Part of a small language model's weights.
Size: 12 layers, width 192, 3 heads of 64, 8.46M parameters.
Architecture: RMSNorm after each block, no biases in attention or MLP.
MLP neurons of a small language model. Each row is named by its layer, matrix (gate and up: input weights) and neuron, and shows model dimensions 16-111. Each number is 200 + 20 x the weight over its row's rms, rounded and kept within 0 to 999. A neuron's up and down rows have the sign that makes its largest values positive.
After each neuron's rows, "fires after" lists the tokens most often just before its 100 highest values on Wikipedia text that the model never trained on.

L6.gate163,191,202,245,206,193,206,171,194,207,201,191,196,219,214,197,261,178,185,196,235,196,155,218,159,192,206,213,214,207,191,192,200,189,224,199,214,188,244,203,205,154,222,214,196,177,194,216,198,216,194,124,191,185,202,189,192,188,213,187,191,219,239,210,193,205,230,210,205,193,209,225,209,183,192,167,189,163,203,204,171,223,213,182,193,180,235,206,221,186,187,231,221,185,220,195,201
L6.up163,220,202,176,212,170,218,199,231,210,201,238,210,253,215,204,192,194,231,159,199,199,166,225,195,219,181,190,224,214,200,214,206,205,188,190,202,197,184,185,210,211,191,205,196,201,198,214,196,190,218,252,169,189,200,222,192,197,206,156,168,224,202,206,224,212,207,194,216,244,171,189,204,176,194,250,193,202,206,236,198,235,178,195,179,247,192,209,201,210,195,183,205,208,198,248,173
fires after: " (", " 3", " 4", " New", " 26", " 5"

L2.gate83,232,219,204,183,222,151,196,210,197,220,156,200,229,233,210,227,168,212,219,212,222,191,223,214,205,171,193,222,211,200,209,182,225,180,198,200,194,183,222,197,174,181,191,227,200,184,225,172,202,201,183,201,201,172,199,212,196,160,195,208,182,174,234,172,196,195,200,194,212,195,211,181,193,195,180,220,205,172,207,199,195,242,189,216,212,226,178,232,191,178,222,189,209,197,207,213
L2.up83,208,199,198,197,198,186,191,207,168,216,236,201,211,182,176,190,206,184,196,202,228,198,206,217,200,203,219,219,224,165,228,210,207,202,204,227,208,176,183,205,201,210,180,197,207,188,191,256,218,189,186,210,178,192,201,178,190,170,211,194,202,179,214,166,209,183,187,245,149,201,191,198,204,208,205,176,207,147,190,201,227,236,206,183,211,173,174,211,184,223,210,190,206,178,233,188
fires after: "-", "\n\n", "|", "Personal", " Time", " a"

L5.gate150,214,206,198,205,247,151,190,228,201,188,188,175,214,202,223,190,203,210,189,199,179,203,193,202,189,188,206,153,206,179,204,249,252,192,219,200,200,232,198,228,154,198,175,184,183,178,190,202,191,194,170,193,197,230,180,188,193,223,196,180,223,229,195,176,208,201,204,180,205,227,201,240,191,192,155,179,217,188,180,212,205,193,183,195,180,211,203,214,179,223,176,218,194,170,215,221
L5.up150,203,231,207,168,194,230,214,210,205,167,188,183,223,208,216,205,202,178,216,217,174,204,209,186,242,236,230,166,180,207,178,182,198,191,210,166,214,208,184,217,187,220,182,155,225,217,177,195,217,174,219,185,192,198,196,210,195,186,203,213,193,228,202,215,199,182,187,202,211,217,206,211,207,229,162,194,179,196,184,219,201,198,207,220,200,226,146,171,170,217,159,219,234,201,176,235
fires after: "In", " In", " to", " in", " 18"

L4.gate413,192,219,182,154,209,220,172,209,224,216,223,238,171,187,195,179,185,193,199,220,195,214,199,202,228,216,225,192,192,219,223,188,201,202,154,229,179,236,225,215,176,207,196,205,221,223,216,213,195,195,216,169,187,186,175,214,161,220,227,209,207,212,217,211,212,189,198,217,232,220,167,210,207,173,199,163,199,176,208,217,205,214,165,180,219,229,156,220,256,187,213,201,220,241,211,192
L4.up413,170,238,171,212,195,177,210,162,230,205,201,168,182,190,227,192,182,211,195,225,204,196,213,204,208,220,159,226,196,210,234,220,189,201,206,205,190,225,168,208,163,188,187,242,158,177,197,183,221,190,199,189,168,212,208,189,160,242,201,187,237,205,211,202,203,230,185,193,210,160,221,182,207,172,207,201,179,173,250,232,207,208,170,185,163,193,194,209,202,187,165,193,213,223,188,210
fires after: " |", "|", " of", ";", " 1"

L6.gate134,179,190,183,183,219,184,177,232,206,216,225,202,193,174,185,200,196,198,180,203,200,198,174,207,175,225,188,219,212,206,202,206,198,187,204,201,187,229,195,166,184,205,203,232,206,195,194,184,208,232,218,208,208,167,170,172,225,221,204,200,174,202,189,189,220,191,218,210,207,234,206,154,163,177,198,212,169,173,176,160,203,203,191,177,196,237,188,185,209,178,225,194,223,172,192,206
L6.up134,195,185,186,196,197,178,215,212,192,202,190,217,221,188,199,209,185,191,214,182,185,174,185,209,187,194,242,180,229,206,211,165,198,180,177,189,167,223,225,185,180,194,187,178,256,235,194,225,193,184,173,194,182,187,215,187,200,225,199,200,174,249,180,162,159,192,185,191,217,222,183,210,213,198,171,221,206,174,240,195,202,190,207,229,219,202,177,227,242,218,208,187,206,199,189,210
fires after: ",", ".", " |"

L5.gate263,169,220,231,210,197,192,167,186,210,184,187,193,185,186,216,195,155,196,181,204,207,216,172,190,221,210,184,169,215,187,186,183,183,178,167,193,216,199,158,161,212,177,188,218,205,182,220,183,220,226,229,214,189,159,196,207,212,231,213,182,209,212,180,212,200,202,223,202,183,206,194,184,207,221,189,157,226,178,173,235,179,216,172,203,207,204,207,216,224,235,188,219,203,178,212,174
L5.up263,202,214,199,164,235,229,173,191,202,193,168,227,174,193,224,160,193,221,171,176,222,205,216,179,213,198,193,214,197,209,189,205,208,199,151,191,198,221,226,195,240,163,200,215,202,218,199,204,216,187,191,201,156,167,208,185,209,181,219,197,221,218,197,226,218,221,197,223,213,217,193,181,221,187,228,168,204,173,210,247,194,227,167,203,190,191,174,202,202,179,167,191,226,209,171,123
fires after: ",", ".", " $", " ."

L9.gate96,202,179,215,181,239,212,212,198,229,187,174,210,181,181,209,217,215,173,217,214,210,171,215,209,205,228,220,195,209,209,220,201,208,217,204,220,214,213,163,221,203,226,226,192,217,197,195,195,185,197,180,196,194,191,193,202,217,181,199,199,221,230,198,191,166,194,231,211,157,192,225,190,214,219,154,225,204,163,212,210,206,229,210,192,200,208,191,236,202,204,168,199,206,156,205,219
L9.up96,170,181,218,179,221,195,152,213,219,198,219,227,192,183,160,183,247,209,170,200,204,193,209,217,233,208,218,202,190,215,186,209,205,181,183,196,250,232,198,208,196,226,199,203,214,174,193,207,218,214,197,213,175,216,192,209,189,154,195,169,189,214,194,175,211,203,204,165,198,234,188,219,202,215,201,180,239,231,230,187,189,207,188,236,174,175,197,210,205,194,198,212,203,207,195,167
fires after: ",", "."

L2.gate511,185,191,255,158,210,198,172,227,230,230,201,193,213,218,199,169,202,173,210,217,188,188,213,207,189,207,199,176,168,183,198,232,187,164,198,177,195,177,163,177,216,191,226,224,180,219,205,149,201,188,209,209,188,195,194,206,209,194,252,204,185,229,160,188,169,187,202,234,190,205,180,195,202,210,175,248,197,162,196,228,214,208,192,201,226,196,198,215,186,205,199,187,190,197,197,191
L2.up511,177,184,198,163,217,185,171,172,194,221,171,207,192,206,205,194,198,199,195,199,186,145,185,191,176,227,207,193,175,205,179,175,203,181,211,179,173,227,193,181,192,186,168,193,193,192,237,196,211,179,231,191,191,190,183,188,205,190,171,189,187,235,185,171,220,195,201,207,209,198,189,216,173,211,181,204,235,215,218,203,211,241,187,219,207,230,213,173,225,186,218,250,188,188,202,176
fires after: " |", "|"

L6.gate169,206,228,198,178,219,214,175,206,204,201,184,187,251,187,195,236,189,201,213,232,209,196,222,220,188,188,206,208,186,174,244,215,223,194,219,194,168,204,202,220,185,192,240,213,219,193,214,171,186,195,196,220,247,204,241,219,205,184,217,189,199,216,187,191,183,195,198,204,178,218,173,241,188,206,202,219,196,179,207,217,213,211,162,212,192,232,189,186,195,178,231,196,191,214,184,209
L6.up169,176,198,232,164,230,168,186,192,190,212,213,209,161,233,164,184,226,224,223,181,215,202,213,200,234,178,237,222,174,203,198,200,197,208,182,199,197,177,238,194,192,225,215,191,168,184,222,168,204,179,172,210,207,205,188,217,201,204,221,208,167,203,189,239,216,234,178,198,181,165,223,161,233,235,212,205,202,163,207,211,202,219,212,214,162,222,164,195,229,203,191,227,183,198,239,205
fires after: " |", "-", " •"

L5.gate122,212,179,168,152,190,215,201,215,206,196,218,225,190,207,153,199,168,189,202,237,166,164,195,187,200,202,211,190,191,183,195,200,202,183,201,198,236,197,207,206,174,189,221,190,206,184,219,179,210,227,229,180,208,207,203,148,191,191,224,181,183,174,179,189,221,186,232,222,199,202,223,189,235,223,204,189,223,197,197,218,219,207,195,182,205,232,240,238,176,201,208,219,185,188,201,188
L5.up122,206,207,229,207,197,191,199,218,183,204,206,222,175,194,209,194,199,176,200,204,180,160,234,199,210,245,189,204,226,201,243,172,217,199,168,211,212,203,169,188,209,207,199,209,167,180,182,172,189,220,156,194,226,191,177,171,209,193,228,194,167,194,173,229,192,221,189,180,143,222,210,230,201,205,164,149,222,169,182,213,205,192,206,179,234,200,164,188,202,200,175,158,205,171,185,179
fires after: "-", ")", " km", "\n\n", "km", " |"

L5.gate268,230,218,211,174,171,174,173,196,202,211,202,197,181,188,204,238,183,189,158,223,157,196,205,217,212,179,221,179,212,217,193,215,212,205,224,177,189,201,202,180,190,215,223,181,207,196,158,194,218,224,218,205,195,231,160,197,177,202,202,173,203,235,194,195,154,213,203,180,183,250,186,206,205,195,179,203,195,163,221,200,164,202,190,186,233,222,176,212,196,218,202,210,205,183,178,176
L5.up268,218,208,194,213,146,223,193,226,195,170,162,192,194,229,163,192,197,209,199,186,190,167,195,232,199,204,186,225,219,165,154,208,185,214,190,208,203,220,161,190,213,224,183,196,210,199,191,220,180,235,199,183,176,171,220,196,204,165,193,193,207,184,213,137,172,213,201,201,211,236,214,195,246,199,203,225,218,169,197,215,211,222,194,230,166,218,184,203,153,206,217,208,219,243,170,179
fires after: "\n", "′", " 2", ":", " 3"

L5.gate248,182,189,223,201,177,197,183,178,168,217,190,189,223,187,160,186,186,177,196,203,212,191,216,206,215,213,191,204,160,208,185,197,209,207,216,220,227,198,221,199,189,165,235,184,219,229,191,202,182,234,192,217,181,204,224,186,191,205,183,234,196,220,190,175,179,173,215,197,176,231,177,191,188,207,205,203,192,231,193,173,208,204,175,178,187,205,241,201,201,183,213,199,222,228,226,201
L5.up248,175,206,177,218,203,190,189,154,232,202,179,219,158,204,214,216,199,162,213,207,174,193,199,176,201,205,180,203,207,194,176,216,169,180,217,196,198,228,217,198,187,202,200,180,174,192,241,214,216,190,177,212,201,244,202,206,190,187,185,168,224,197,185,222,207,223,185,182,143,214,236,192,187,163,239,204,211,183,180,197,205,207,147,187,199,208,139,196,193,205,200,161,212,214,196,217
fires after: "'", "\n ", ")", "-", "R"

L4.gate168,205,198,183,180,219,213,217,209,168,186,183,218,179,200,188,224,176,174,175,218,208,211,240,206,182,187,201,161,193,188,215,215,192,204,201,191,170,205,227,209,201,205,207,207,206,191,225,255,173,186,216,202,223,191,174,185,177,208,153,167,194,203,194,207,200,208,162,178,209,197,202,198,203,215,173,184,189,205,199,200,187,195,202,186,189,194,182,220,188,208,192,197,211,180,211,219
L4.up168,188,203,215,157,190,222,208,193,185,174,217,206,194,218,255,217,200,220,188,231,193,175,170,223,208,182,216,180,212,206,203,155,201,179,272,171,189,201,182,194,183,209,174,191,167,189,189,198,204,207,188,208,200,230,175,186,195,221,217,182,229,201,215,182,232,221,195,186,217,185,196,208,193,197,177,217,210,177,194,214,179,244,213,192,165,214,203,205,203,211,227,198,220,194,199,178
fires after: " 15", " 18", " 17", " in", " 16"

L6.gate243,209,195,202,212,227,224,204,203,207,215,241,191,241,214,217,224,232,193,187,228,230,170,200,197,174,205,217,187,200,214,171,191,222,161,225,193,188,150,194,205,183,192,209,228,175,213,183,192,225,207,184,175,203,176,196,181,182,184,238,227,201,209,187,180,221,203,199,190,177,198,219,201,205,219,222,233,180,195,170,193,206,213,191,221,210,193,197,257,205,211,211,204,172,232,179,181
L6.up243,206,164,198,209,169,174,198,187,222,211,183,187,200,183,190,196,193,203,212,190,189,200,189,195,167,227,191,190,222,221,182,188,195,213,192,228,193,192,168,202,193,180,205,209,220,180,155,240,204,188,209,189,209,199,224,213,187,175,219,168,177,194,174,179,188,194,191,216,173,196,201,197,193,210,214,216,228,216,189,219,168,181,202,203,191,200,159,167,196,188,231,184,181,218,174,220
fires after: " |", "-", " •", " High", " ("

L6.gate463,199,209,206,189,206,192,190,200,205,229,182,195,213,173,209,241,175,221,168,222,211,228,214,188,178,186,199,216,228,195,198,195,222,228,184,197,160,210,189,230,202,162,176,177,184,222,196,214,188,214,193,183,173,197,165,207,206,191,217,181,189,203,207,203,210,222,182,202,231,212,175,220,197,213,205,209,172,229,216,195,219,191,183,216,220,220,187,198,169,201,170,218,209,206,181,183
L6.up463,190,187,211,214,146,211,144,171,196,178,197,210,189,206,158,198,185,196,193,186,207,180,231,210,231,207,202,177,188,188,196,194,194,194,162,178,199,194,205,261,191,185,196,255,188,217,163,216,167,193,190,183,201,148,200,197,205,200,186,166,223,218,174,196,194,229,175,198,193,192,202,215,209,224,184,213,189,160,239,203,207,196,178,217,199,171,185,200,217,215,206,234,218,191,179,205
fires after: " 1", " 2", " 3", " 4", " |", "az"